From a checkpoint of a small transformer trained on Wikipedia.
Size: vocabulary 1024, 15.5M parameters.
Architecture: rotary positions, untied embeddings.
MLP neurons of a small language model. Each row is named by its layer, matrix (down: output weights) and neuron, and shows model dimensions 0-127. Each number is 128 + 24 x the weight over its row's rms, rounded and kept within 0 to 255. Numbers have three digits each. A neuron's up and down rows have the sign that makes its largest values positive.
A block is one neuron, or neurons of one layer that tend to fire together. Before each block is what it responds to, as a language model described it from the Wikipedia text at the highest values.

Responds to: Mid-word prefix fragments
L6.down106:132192111119128121164180140133112104195138149126139076097110151125170128107153119158105171150160124122125166113098139130142175129197110150138097138115124145153109125106155136137114127148123115117104097113147088141171117094094144117114141121159110115140082120153111123106174100116089104147144122140114126118098158142159131099071184124125143140115123138164115112096128120147157121119095
L6.down310:152128141097135049126107153119171138140124120136091143112120139136173154134135156148108157112140111135135111137099100124076105131163157145153126121119117123108105164114150163100159102111103134113122171157107156105176107071096121142088206146085140136155185110128155134115161148104152107152165146132155113112135116137132162150144089137138092102112062140127088128095127099145140123134129
L6.down550:102128133161151109121150105092132132113108111102129146139143147114131141106156125162104088107122133172147169145124119163113092084123135144074129133141135086135154097155132113126130132152164110061126117131102137172143130119126104111119117087157096122107088110121125131134173113142130099098115146124189117107099126204093138135116140107119129120108151128103164117132112129122050124121103
L6.down616:169147074097141149145118130143157119136141126135129126101080146110144179146113154106113121156130155125106108144124144160132103110102128142165105150133119124152123091124111089114165175127119153150166153113104096155093088106106121137143118116155121123154097127166118117093110134121106131103124091168137195147125124116136087151116112144120151152121114141124083160157160145125120131139113

Responds to: Sports season; mid-word pieces
L2.down16:137131124091119145122112153156097127168113097095158073112135150116109140111119161141101146124146126110198141167127127106116138169122124147136129174130127099101100124158130134086114123171121116143096133090148085084117116115123132159103136097136172171142104119108101111128119148125098142105115159103131142106057112110122143128101122142106129099129164154143120148131105105113182135090131
L2.down29:110106137119135161174115127154082082130113120167081105138124144146108129152138178118159165151141185161122101099116110089143119145139154153130128148098127126092121139114125100160139123148117151160127120150166153131112148171137127132125133156122154141164134106134163139150093165122133153103134111129136134151136132088130156103134118094113082147124142097138142165119158135168143058101145
L2.down260:081180089131153129122137120119169154129162142098154141119133142116111127167080137139130146143130119100130140126089174132106134091128118118137136111116130146138114095131115142134110148128174169120148147076120149172139121124121137106111099152105115111113120126107144136080093135148129118091081108127108134125111126117135158183140097134149115155128071132108134130108126141121137086079111
L2.down273:140144154145143145118168182117083126145148166121134143170136136166116155098097092156125116161098065159133141130171131120124115086116125151111150156166097169157106187130128168094163155144109120148133105101155149081130126135157164146141102063104113126122138131098172143118118142159118136147144123121106140160120115102153133126108117159132124087096142129124160128142102142124130093127138
L2.down286:128122077121145154106090138122168113096116130131106157128176118089110160136153143130156114138117150126089159188171118109131160169133159126079085141112144156174094137122122102148146089136105110156088099151121166117109129151132095146146142099106129156111121116140146086127127118103132135115157075121134110113145150108100093169143161119098189061158114090162133121128130079108147138149131
L2.down348:129123170126108118127195130145096139118122148137071128149150107201088092096138136115123144101126159133130157118119117090120134127119107145134150116132146142139165187104148161107074147152150130158140123128112145122129078094171146122120122090115122132137120103116137130163111153141103132150112122167120077090085142130118162113117142133137081091132111138115129116153127114080125137120128
L2.down379:124126152147158120143105161120158078073103135114146081137136114141110104147120158127136132106103092100170165116131158109162115110103114140085107124061135124192163168128137123150127151130126127116141128128152122083126140118145106127151135134190091112136138093131119144145081111125141164127134156143128119105120122123124118135152114147146112148152141104119082134121113136161108166123134
L2.down384:144149150127139145157070150157117155136123137119113120148125172118135162160082106150132141119162124134119124122141160116150125134114115133107130157160133115135082143152089138156127136105140133165155113113166151122123118153157122127096143128118144133136100071164151147068149112159099139121101061189117155127097157133107103149059104149133144139117112118079114137134157174134134113118092
L2.down397:140137130117132117134116134127097140103117103133131140129115106163118143193107134085113120089124106129140128153141091086150162145137142044087137154088142139105126151150089135102165123103104128107114140135145193146124108126119062183128105137140179102156123098127096135133156133123107098143104130099141175159149146191109111123109164108133151110086155137160129068168130117119138102144133
L2.down424:160133111126133120152083130131128124122168115139188166128130120135147109066139127165157128158129149123074099096086145121104133154135093103105134128117117148159104129148103107110165113131115110120129146120131123155108121144173154114116104119127115080097148148124127083143135122104163078126106157138182148152107142113114074086188133092152129090132142105085131156135131143113109123092121
L2.down433:128163121147172136130177153130083135143144109198141144152133170142146170105121147126115178125076117113139143093145092146115150124138143121075128099091109125127090108114136150099114123147147135131172132165081118101076129098139120132136139154199116124179126094071125139139127104178131117124092060096123147149138113129163147099124163107159138119145093105111122130114093114100160129115134
L2.down439:146116098128124139133133086112097128090076126095145127070132119130160119167153088137111138107163119127127157139092136102119135158142155109129115112129104141118135181082172168127094089127143156115128107099112117125150149133071146123133115125086124120089120131145155161140118113125147110137120108123088130135151112086097165070131145124121153139135123152137085126133136147114111139140131
L2.down452:158099107147087097146121101112121176151164190099115116110149127106142108145086097142135085148109133121101097196158112108137154128132130141153135120130124123137075099169160153146133153127137120149148105128116151100135105165137097142119111158150167098139131091116125128098134101153107103139105119136169141135130156120129101126124118159138125073148116127105171113140117160178146110167127
L2.down470:123122091133138165099153154106107106138156121155090087137163100161116127122102161110171149135069083095112102125119136123136146109140147131116149117081143168106120130117129143132149154145122118174139112145128151109140158131151107112173162131181165122077144117143125104116097100142096171117153134119127153176138149134131151148098141139097125113100132123104121129103089142137125133144118
L2.down516:140118117159119151107088138112116141119135138126106126127147093135113133148131158110107116126127138138064128154125153121114153146106126157129141158108084137128124131107115136139111099128100099147162176163144184119123137105150106125107174153156134146158133082174120143098135111155134183120109118097121107122114117137154094127112121111126143150071145132094110130144142138119131127136128
L2.down566:145092167122123142136150121114175118120129164121093144117134131114151133070124136106121143106130145088107156149085121148142133132121105138116111177109165167178141145112139110105147119125091124155137162092075142114150125158102150143120109145151179135128147091188157114154102117135134156142151145174145116155118161147137125143127154118125129153123172131120141151105109148121122126154120

Responds to: Sports terms, mid-word pieces
L6.down10:108116108129163139166163148098143109143103130117107158093165112164168140131080140126101136093143174119083084106139146135142070080135167085105080064128108084086106123138153122114101131135171161133125103125176137095114113098145127142114133128128128134125122143157143100165128151116124083125134127120106110158137145093146160153106089111106123110102117134124151123136128080105135106106185
L6.down89:111098147121143124129124144125118131132097102100153157157107113171163160130151132143083153110113134173132106151099143122122103118128139141147115146139083140077116132133103120146144113160133138158134137145168109140110122169156084114133100109105118116077189138118061102123097153181131130137135111131100182150132151123116102115136133132141139157116192137083174137135169108085075122114160
L6.down156:128131118145095128125115155136131122156146115135161167107098139154195133086119092148118147105127143117110193134117110088091121173095107116123106130144088111121138129157126148124110176143139117146172144141126175133138077142155115151110096130123077117108153101114123160103147072161147131121126173122119120148129138141105145099154146128135105120123128151107140096149144144117159099110183
L6.down214:129138134111121173166136177157105138129095159149145116113107127135141114132148091150075089094131157156117141107110124075155105187095135120147080149152113129139136126143125151112104142134139136109153141122128117142060106167132136094129146089146112155122146087103153110143138125092133075140105135149138133150125140137126125166123108126099181133114114093136124113100098085116117134151127

Responds to: Vowel fragment after initial consonant
L7.down570:122146138143156133148119125114133172146097147117081128116107119137102130119121132112133092136131111133136116162179141156123063152139129078090086112132093133148076119140137154115138149115149149115103125132147113111123127126111162117095160123115101144112155154131051084149141118109147100143125125128152112114146129131127117130097114149147124114142147102133106121155117154105106132117088

Responds to: Mid-word subword fragments
L2.down0:073143120123095164144094150112137104088140145129115136108116099117093144133185092123109136117173150096120141111160135146112107117115123153097163133120120100130115127133145132156143137147128093114158089128132180112112106095174100135136165123079171107113130129113113124159146129100111093134143100134118110157136133112085096132123141109093129108116175108137093107120143111163114147169104
L2.down6:088132113142120112113176128119088134137127157111152128091164166092133138120157120163104134159172118120122108124107132142153174100091071145116136109090166139146126144124144147100122132142156100156114097129129136142140114155138098151128128118116148145140094077144121140127105105090110144134150121141122133142163117108156111090162102100097148151105073125119111141135083127133143148136197
L2.down63:141168190133147147113158168164125122136143113122127114144133131102144156107108114104122140085082167121100145074083150103122118175140097167093128135070132137105118117096100166130102150097124155075159143153151143140186081131149110129111123137143105131146146128117080126120116125150143160142106134125158089139144123130116140135149132119126153115115138142082114145093147113152129120096134
L2.down94:069162116099122092187151098157123117135171138169095139122113119135156082129117173124125096151134104131136118121127149111104100178159105110108127172112130137147132116120137146112125119095181185142115160117131132162122122118077113109144125139124127128133118142112133139125143133189110137150160127134178103164137128130123106138095091089144133164152169112152113155132162093145098119133143
L2.down136:115104162108102051134089161121144184114091166141170115104107125145159133058145123132087133108107167135120178122125121121140145145123101115100107110092147150149122152114104152159143140135129123125105109106074181164149146134111141151144141177131120087140138166119116124123137105126134114127089085134139135143113119119097139109158134174130125140175168091183129129122132086160132148162168
L2.down270:113124144169151135119110133149105135121138104128097152097135115094140111097112122123132136110144090124115141080184127136125139161158137087135141123161129133167147110126086155136102139154115119140114126101122125098124121113138116110131059160122085148117143147197143115135110102109135127115159100076131100135130087149112135137109158108102109181122150122139140153157178136148138135105084
L2.down376:116105102213199112137094145149142087173122145127125189122120168168161115136112154094160103092137126120105107136111116153136144136128114120135115107102174142143109109126137159145133139098156095114133141068123145133109114129117134125141145120096162161154142148151088127152132101104091142138111082168130093123153104125143109126121111107137107104100120137102113105131130139130104137191104
L2.down385:158117167152149131074161148163117136131097132169091143089125129121111135111141166115142106136150107097147124111196148102120120120093145103132100140122175138159124100117086111143095107165128151125139151160164155104128093134115122127173120145138104170132149138166158109148124112137105146128111133079095132103088175100128145116148121143120085166140120147137100151110125119119099097130156
L2.down442:111094116124118150173134101144147136110124118130157113146125138109110155141148128143133076122144151125109092089124099112172155103163171126147110084128114163149116096123136131114098118111104115135116116123098116146107165135160162170086139125108085125088153162123160121130122098194122094136144107135121132155124140099134141139113132140117123123121130124138145082127085110163117124145112
L2.down592:091120107156140105121138143106144128111183137136156124106118124177134100157132084114177101114142154166125120137167153139131138128131126137149134129103126119145118170128124159157176146167131144115163157123113133125128107133103121123135127126130149147103157105163135146136126150164122167109086116146137121141167187095100174169106138089103084129149130136092109130125146154167101128151113
L2.down597:139121111171121081114106160135100141143117110121179131098157137137115126161130161097153137145138138148180137125132079133116142150105149114115090101146162140169129136106150156108116144158120149134087149131071130097147138112118125075115170114105092144130149109151114127160177136122137118120135151118111137138089139053148146109139106144136135103116129146086127084141172117123138144173113
L2.down627:115136144154126159157125122129147151138147100168116156077078088132113180124178111118130078113141141138094153140146126123102121168119127174122096136165108137161111141135158122151140091153121167126133098108118157123169151154093112126112130124124152123124120179104163095135143152086133098123095138154146135126116105123116152097104115162146099110078146153135127095120185129123100127111053
L2.down633:135117127086136128144120093114143105139113119152180128105116100131114112170114138132121131167128167122112161109108099106153149090122131134116106111146126142128139118122159094169119107081104163165151137117159109109173115116140091165106084151103137143107101119098134116122137142136110113111109145090118159134138120127117144143118165129143109147135147133141139125170138122089122076170122
L2.down646:108116132132138084138106109136177117141125145163190125116094130157134104106079153118125181126082144096100114139126137154114140131132108098154123177132138150117114123110161111128120152082126137110128085147077097109159129127133147136137086129085148111095138152105157108126119146135149132163153098109141140135095178144121155093096127152135139123140137073125125090145141106118153107136144
L2.down660:150111078152141147169144163136118127105116158113107134112122075109106157147127153141105154155120132146173160134116129123146130125090108091139128119120125181153102102110142139118154103113111127077083124136142157163129100098134107137098120147099158126096143167190113122109094123134118117165133128136137118136141114103148149138136147123076080119122110123141134150109162123120084123157151
L2.down693:109121116126138117147106092108143123105123119112121120086117146148120142081131134087142093152143113124124127132131139128090116161115126139083093105171111120144106133117104076149135137130093136162117116110168175128145157135048097116125122088153134147105101192118080147118107152139127143083141148162139136116129083130156112120125125129143132123188110114142136084134110128166152129105103

Responds to: Word-start "ab" fragments
L6.down66:084145108121144168154099179101092147123108147149140142103116121119117149144115149112139056071093089118126163154179157130110131119164117149093118157071145166119118196137141104144127136105142143141142126131125129132116105122110116136120147123105109105109177081150177146131106151159076151094137109125110113086139138130105135096158125119149136177157121145138172152145144107081187124114116
L6.down280:169103130160122120116124124131125148160132148137137130131107129177118148121153143149100129108152127138157147160161125131124105169093133148088113125136097136136119140107120118106119107144146141158130125107121156120094146144148067141105094116160141099083143105128152142079121122134136100117121138103115154117125109152147094138143115130157134087136163183153136103136176118103154073122132
L6.down330:113123143159158113103084131121143134125137150104090095109167118189147119158122116123074116128134110133137114103147090119119145139106137155114128141145158167156143103096147145130134092141119118139090082196126124124106105113121124155099141156110126133097090145122115123131123141119125161122105087083121096094161153141128087125117129164158133164080187137142126104130155154086157114138133
L6.down380:138103148128114142100137161127097105129086088091069176094083107160118164135121116106118132121133107090119139096092153129133081071099156144113122136125128120098108138136154098151149100186079111108116145144123134134122088122116078154090130119143118155142173096111148141162140112126106134101107135108164098161123128144159111084136173127123099126115120140159107153099174124140082112178129

Responds to: Mid-word pieces, season nouns
L7.down557:136096161142111157119098107133107109142124092140142099133182101143157092094130156136135112130126114163135096107105126174108130112108160108172146169155128098161138095137134147136148137131137099149146143140161131162097108171119110127115123114150140129107149107128107078097148080117122100141128121103142132138111100130103100174095176140131122109140138070135146127133120084145112099123080

Responds to: Heading closers and "ch" starts
L7.down402:169155150115132134170180113122151103149113113079139100093149088120132089139128123094147081153156085100090136121105140130116108141129181163101121101128112107118138121149128119093147130086083182081121164136108083139161125133145128111169133139135152115158117128129147097112158176136172097100106097151106101081131137098123102124167091105111182102139131150134096093134164161062189097125139

Responds to: Word-start fragments and parentheses
L2.down47:134111177113119119077115160122130093098073113132139085150141104145115118132176153105091098141126131148124129088150115107175136118119107164130143092107140094115156143127152150152128118130124087122166116131135175157101132125165158160132088151141110074099172148141154126123149106153126137132116118093123157122120126100127089117149107068107152133146111140136185140090144156088126118091106
L2.down105:119164147099134092096113115100131130140119164168188130096110143159085106126138087118106137138113159126093141127160140113127173138125135132114139133105105153113131140114122095107127120160137123107125150118113093132083121170151133124114127138121128117109134128133096111105117151135125141129149160109155142132112128141101165138123113108157156121124118158172167134132109157103143129148158
L2.down124:122137107111108127097119113105109127114099155125133120109187081113138127115144125134140129104140142177130145124116130114132162069129157129126121119142129131127114133144167166107133122140109133116102118141161152160127189135122126150162146131118101101117122110120179194133106168167161091112112110178067129136074086149128134143153157141102130122104137107105106123120141096128102102123143
L2.down164:126112138126113102057137133104128159107122124125115152141151127143134169157152140139157161133123080160129124162159120177134100091132143106171089149144153104156142155113098134166131144112100109158109093079122139104123139109159152139130163066186167117157107140152167144132115162099128120079082122205146116133093125083128079122112156111156133141128144157160156147145141134107141124145167
L2.down285:123150141084171127124155115162086105138103111135143117142120202108127134142110104125149141151105130112117111045115132116161149084127130123129123123137161126091109109113061170155137127110100114138133114112131114139110121172141146124088124125144109138140117117147132108131133128083116107112088083098160141156141101087129136139125145118139156097116120148088144130085144107148100123109112
L2.down291:101120153110149143114128109139152149141109126186131094089111091120114129144110153139132096076137099095123165129118090161140154117108164126105105099119131105128114164152121175134161156149157153142126123173139115104148097052083155142124121117152158147090136138141106102098114118102174099145135096123111154156144169194141128143145104140129134133135087118130132133158136107120148127141133
L2.down318:095136128117143099132146134174140133135157120139114133097133093152130126108135086126121114147194127086170102110127137146156058098112136139136142142119156099146162138134106145108115134168112128135130089130105111119110121142147096110115104115125175149095175089128153112116139107120136118137091149147094155114099125122130115147108113136108078145157137110116142099143119144122168120090118
L2.down338:149101125139065118133097139142086125102124097176127104135145099120132183151135123135106122107164131095148131143145088122140098108089168113143131112122125150158106107177100174153131130120135110159106122129115125111159144141104148114112117073140126123127104129112188142111090135111135129139098093116170127160131151086132115124104118094149115147097140137095162153154117130112130130093105
L2.down352:158157163128128157132122156101125115124100171142126163138082126060110119169093173112121101147118117117105156143115130108140102092131104090126180163111134117137157093141123104138129108119150131089131092087147078096126099169115126111128102147110126131116118159138162132096111114098129107150108129107134144118088098149146163145101131183103150118125079130151109151108144089123130135142151
L2.down370:037136137121128080105138154139145134105113136150167140155117139069137138089135114156126119184136173114127133130143157138120173111141117129126118118143171110118147124126151159132112120173156152136113163156156084103124115184159163110148071136154098110136134161140102116161119152100124130136128172104110143093166156121151154144178123126096100144113100086124089141112146105136153115119193
L2.down430:112101052091144133123066108141135106119107133148076145106119115122159125101134107117119149168144127125146134123094102095101104140164143135119123146120103143139168162102145120117124119116131118114139133144138084174132131129117132142112087117125099134131081124126137139148119142129144130094150142120119143104121119119120169118163139093139135147106159077114154115154082124144130133091158
L2.down479:138139105141131158106111154179135060112103110098123133112120088093144138103130166119159142094164121078132115145144120111158152130094111174120114119095153142168145154131086171116097153128088112159112095143107066118159130121075169135125083120101127127105131146141135125148133110134127152148101126113121141130137082159124108127063103140182126144147102145108126135090161128128106147128131
L2.down548:101123121120124138170120113103090158175101156116137126086123167161151166167138106152130134105105147121139130111111099167107131099113076142152150154104148158120109102131131149148101108112114119082108135096158146149158167098115140140126088137155103086157157114132169144102108132117175145069173114158096132105200132135150129152110120089135148137087174087128134132098134130077168122113115
L2.down552:130116105151082119146074180112120144126130122135167105135111118119084146150130165109179083159117103120123117140124135121093115113101098098133132114112154125116148166098116136097125124138187155137125168117103123131116124129125118126135098132123143104144121127147140099152124107111147103138083121111134095113125121084107111152128159126117145134099073142120103150142113182129148131159138
L2.down583:109151114132076099121145165164123144139115099123121115098122130115137131091108127129113156129125097157091109132149151138170116100130107096112139106106104105128171141142155139102179173138115140143149096126127139142136112100145139125077120126132136169103152107182159094147064116150159058149157089139142160144136151124135072103164139137147130147111119097131102120128184144114115129157152
L2.down647:120095163149069117130102136117149127156127127130132124159097124164143148155134158108132101089105130111086107098122111128126062150119125112121165144083185117126108082145136112177128138146124135126134091127124139120129127141096153146121099158119097120123118128123111148155145115119134070105151105124139093120154139150103106113115151078099118142121148145170180141146176171150113143126126

Responds to: Mid-word fragment tokens
L6.down59:112150127083114107103171116090111121154167138137158076122122149126146128083063122097147168101167137125163134149107160113132099107110125171105122129125165128125148088104116112119125124125110105102135128160123112120135117160176146140147118096138117175159143152142127140119195119151102157116139092100128115126129127120112127154107141147126124113130145148171110146138127124165118095091151
L6.down397:115163122120164099150153075110139074126142124121060099102159142138118125138101164178099153131103136108125179176091150107115087146152110139057147092130143137094099144120098146093113118128100124111126149110087091135118113136093088139141101091168137139126132111104138105140156153118134125164143135162117107107087103081153085127144094081121103143124129114146124157145142118134130114124130
L6.down412:128130130135109139066174139133098127123127103096111083124096136159151130116177130153122123111134123126205114134148118128140123116158116101156128113147128089100131111105140129096105161097185114111131135099130135123112197129101133153145158101117117118098146170124175126149144103148149103128117124101104134111143128142128086112166103151141113111101092162095156173141147146157115116115100
L6.down670:114110160156137139141131110145150162152137148127120106153130147118089140141103130101096096121154131166114104094091086125106141131129113130118127118134119138136111094157104089125099110151148103140140122157093125152116091145131131087147094168105124165112120117174122132099110136122163149138119159097158157160143135133138135097139112153124101130083134126134161089167168144146094151121144

Responds to: Mid-word subword fragments
L7.down78:118125125136151114101105096130121148176131111165139114062132180117112111163116126161132144172110115155135146124090141107120146116124128137149103142158113123132146130114130135122099162136049147104155162147150110167127145116137139079130164120145118096108119094151132120155142144175137122084118157099144115150158124165149084166076134089108131144170131101133112119156187134103128091112121

Responds to: Word-final subword completions
L2.down46:128153117136197165151123100098159156167125116125079158080154114137124132100126099109117122161116121101149139126132120135127120118106172074110136145152135114098118116122157144148171083087138138122159113115121188140121138131129115127093109126140103117143120113105137107124164063127160140114133134138124146164100105167137156117163136127112149071160108117154132115146141127093113166113142
L2.down133:117087126127145128142127100097121064103154144119154149173147133140109158126139133141160116148137156105129165127163149108137139133143112162092139123067082093143080093149142138104093142120147109162123116124124126111193118082133109111108079137120120107126149108155121123073131091123116132102136160114150108116157116114187105122138147129130152130142112111159098072173142109099106170145163
L2.down145:178067128123126161113142131127136131111110098144080165097117118109160141105121145142130106117084136146125110117108105144133137136164156099113091114161081137146105109130126138113148139147160140104108133123109110102112117155103140107162145127126188122132131139107124125090145119165110152165107104120115153135119097149135115122107116098131125136095142179133162158169136207099118131116119
L2.down186:104146122149151108152097105109181120134155107180096173116123101128112155115124112166112128100130084182151166135117136173114124154178146154119128148146140097104137097124099084124114118119119102119131094139119102090107118141094108102116121123123107138132131151131162131148155137128158121169095093128137120123107148148096131137156137089148119121072133154128129121172115144089122136181084
L2.down187:136133088149134119162086154130095131171110169121094085120109099163142079141127165117134165100132138120158144181104108127136168086170117115097149139135155075141130128106124125096113111110126122120157169129151126131145145117146142182165133144135149115102137127160131147128132158144117110121098123145124107148097112103126144149131130150143127112103094120141118136113099138114113071144097
L2.down194:137121120078133179107088122119103128104125124120136087133148145123143107118121092111123097145148118157105080171126130131108196121157136156148172114129121122095126173128133128132135137123146129119155179097141133158129134137131170139112109120151085169096142136113179161119123115105147099128147121148099144115133119113143129134103160104114121103077132109123129112139180113126136140116116
L2.down199:148129107107164143090121108135101131135132132194121128096140162111144111107103160164113104136094131109092110128127145133095139195133156135151132151149160140106087090109141158146088118117132106096095135110067130131128141131126128147108162146139150160114146163127155157087104088130101146139132108122133117172143148144138130114143153108140156127147097194121148126158134135176110150084131
L2.down224:121093113146131072122124131111132160140139166076118115152173169127131119122098119163116133131122137125148116156124143103145139134121138100130127159136105078132090133169100109128094143105138096145148141158091128153104127138130174137099122122103142109118116113141118148140164124112133148133140105099148135119133131135129163094161129096155142131094116091122079124123114104208078090102149
L2.down319:105113122099147132137080141085111108110145126128128141191173124138062142140167169132117137116113172130117130117152139150140108090080110083154136133131128111166082146101130147138115127106119125081150099131118154115137136100136128121107159157116134140120129133134154146139128131117083107142148133140130098177147135095139095126150112111149108165172163132099122148123160102156144165141123
L2.down395:124136159113099145085138143160155124073148173133124154149160143075140104117179137155179148139138104139108098110117145126121139097097112197136169154113100148140147126154088130126097137119105162095102093117146135127092128125118129127121094122094128138149107134129143109165177109117087114111167123163108133095132117095166100143093130145152097129128100132102095110139119166135156143140126
L2.down496:115142147124138176122156159109116129100112143076111133089116119167094127144137145128143103127117134143079110156128093102124135140137120114131129118158113146105112100148123161143171142081165120130099134092171099159106118159148166106116130162144159133162106151084113124115170133108147120118129162152090102121117123138157126089131135137131125150109062182120086105128146122113116126101130
L2.down508:135141109105083165129131112108159097110176136125129138118102097124123145096130132114103117107128134148153122138179133150138107154096125156128120101119178113130118141129166134151082168103167128140123144067113137134089107125082112117158156131122127146155116150128120086128128163125128140147161132143132123169160176143193139120099134107090102129140083116137134137096129114127090135137132
L2.down551:137126122115061143113167134127167131179074164103115138133158106115158079153104074134135083177129141091078154125114133132148126152136155212147121120112149173119106125132130163115118155114134152130143117146134113138164141172120129148120106122127149154146128103204113122129135146159147133123201137133117145165117125096142149181112105088124127168130110134133123105116140128127098127154135
L2.down554:162159134110094169143116101119160147129120135158159162099106076172182167118098124111184141153158065115121147088142128145079117122119157139126142135121088118174085124123174085121142131122132136155128142149112128169142079121130116103113119156104096144100110168110159159141127160085132159150162142095118132098133140103108149128100153112116145115168133110066130121140166138145144130125121
L2.down635:150114077120119150104134061131116124140177117147138167160157128131143090129118165123124132094145138148136143105154125121136172127117132135137140106134109175144124083181122126117146124133126135126125125109096073155159121107122145124157098094041150124094137152095135165140100086110087170120136138140132158121152140126194111132135109149107144122081121107137082124141122152128150108163142
L2.down645:150143112140118091146144129131152129120114158117139157101105138132124109154103096131160111084171138118137104159121111111100101113149138163128101140142115109098127124109131152138170102114136150121103086128159117136138175092167108146174150135146096118174152134133121135113096130151135096115158106132123117174162118144130131110109082086091145155094157116102139133127154101095174135156084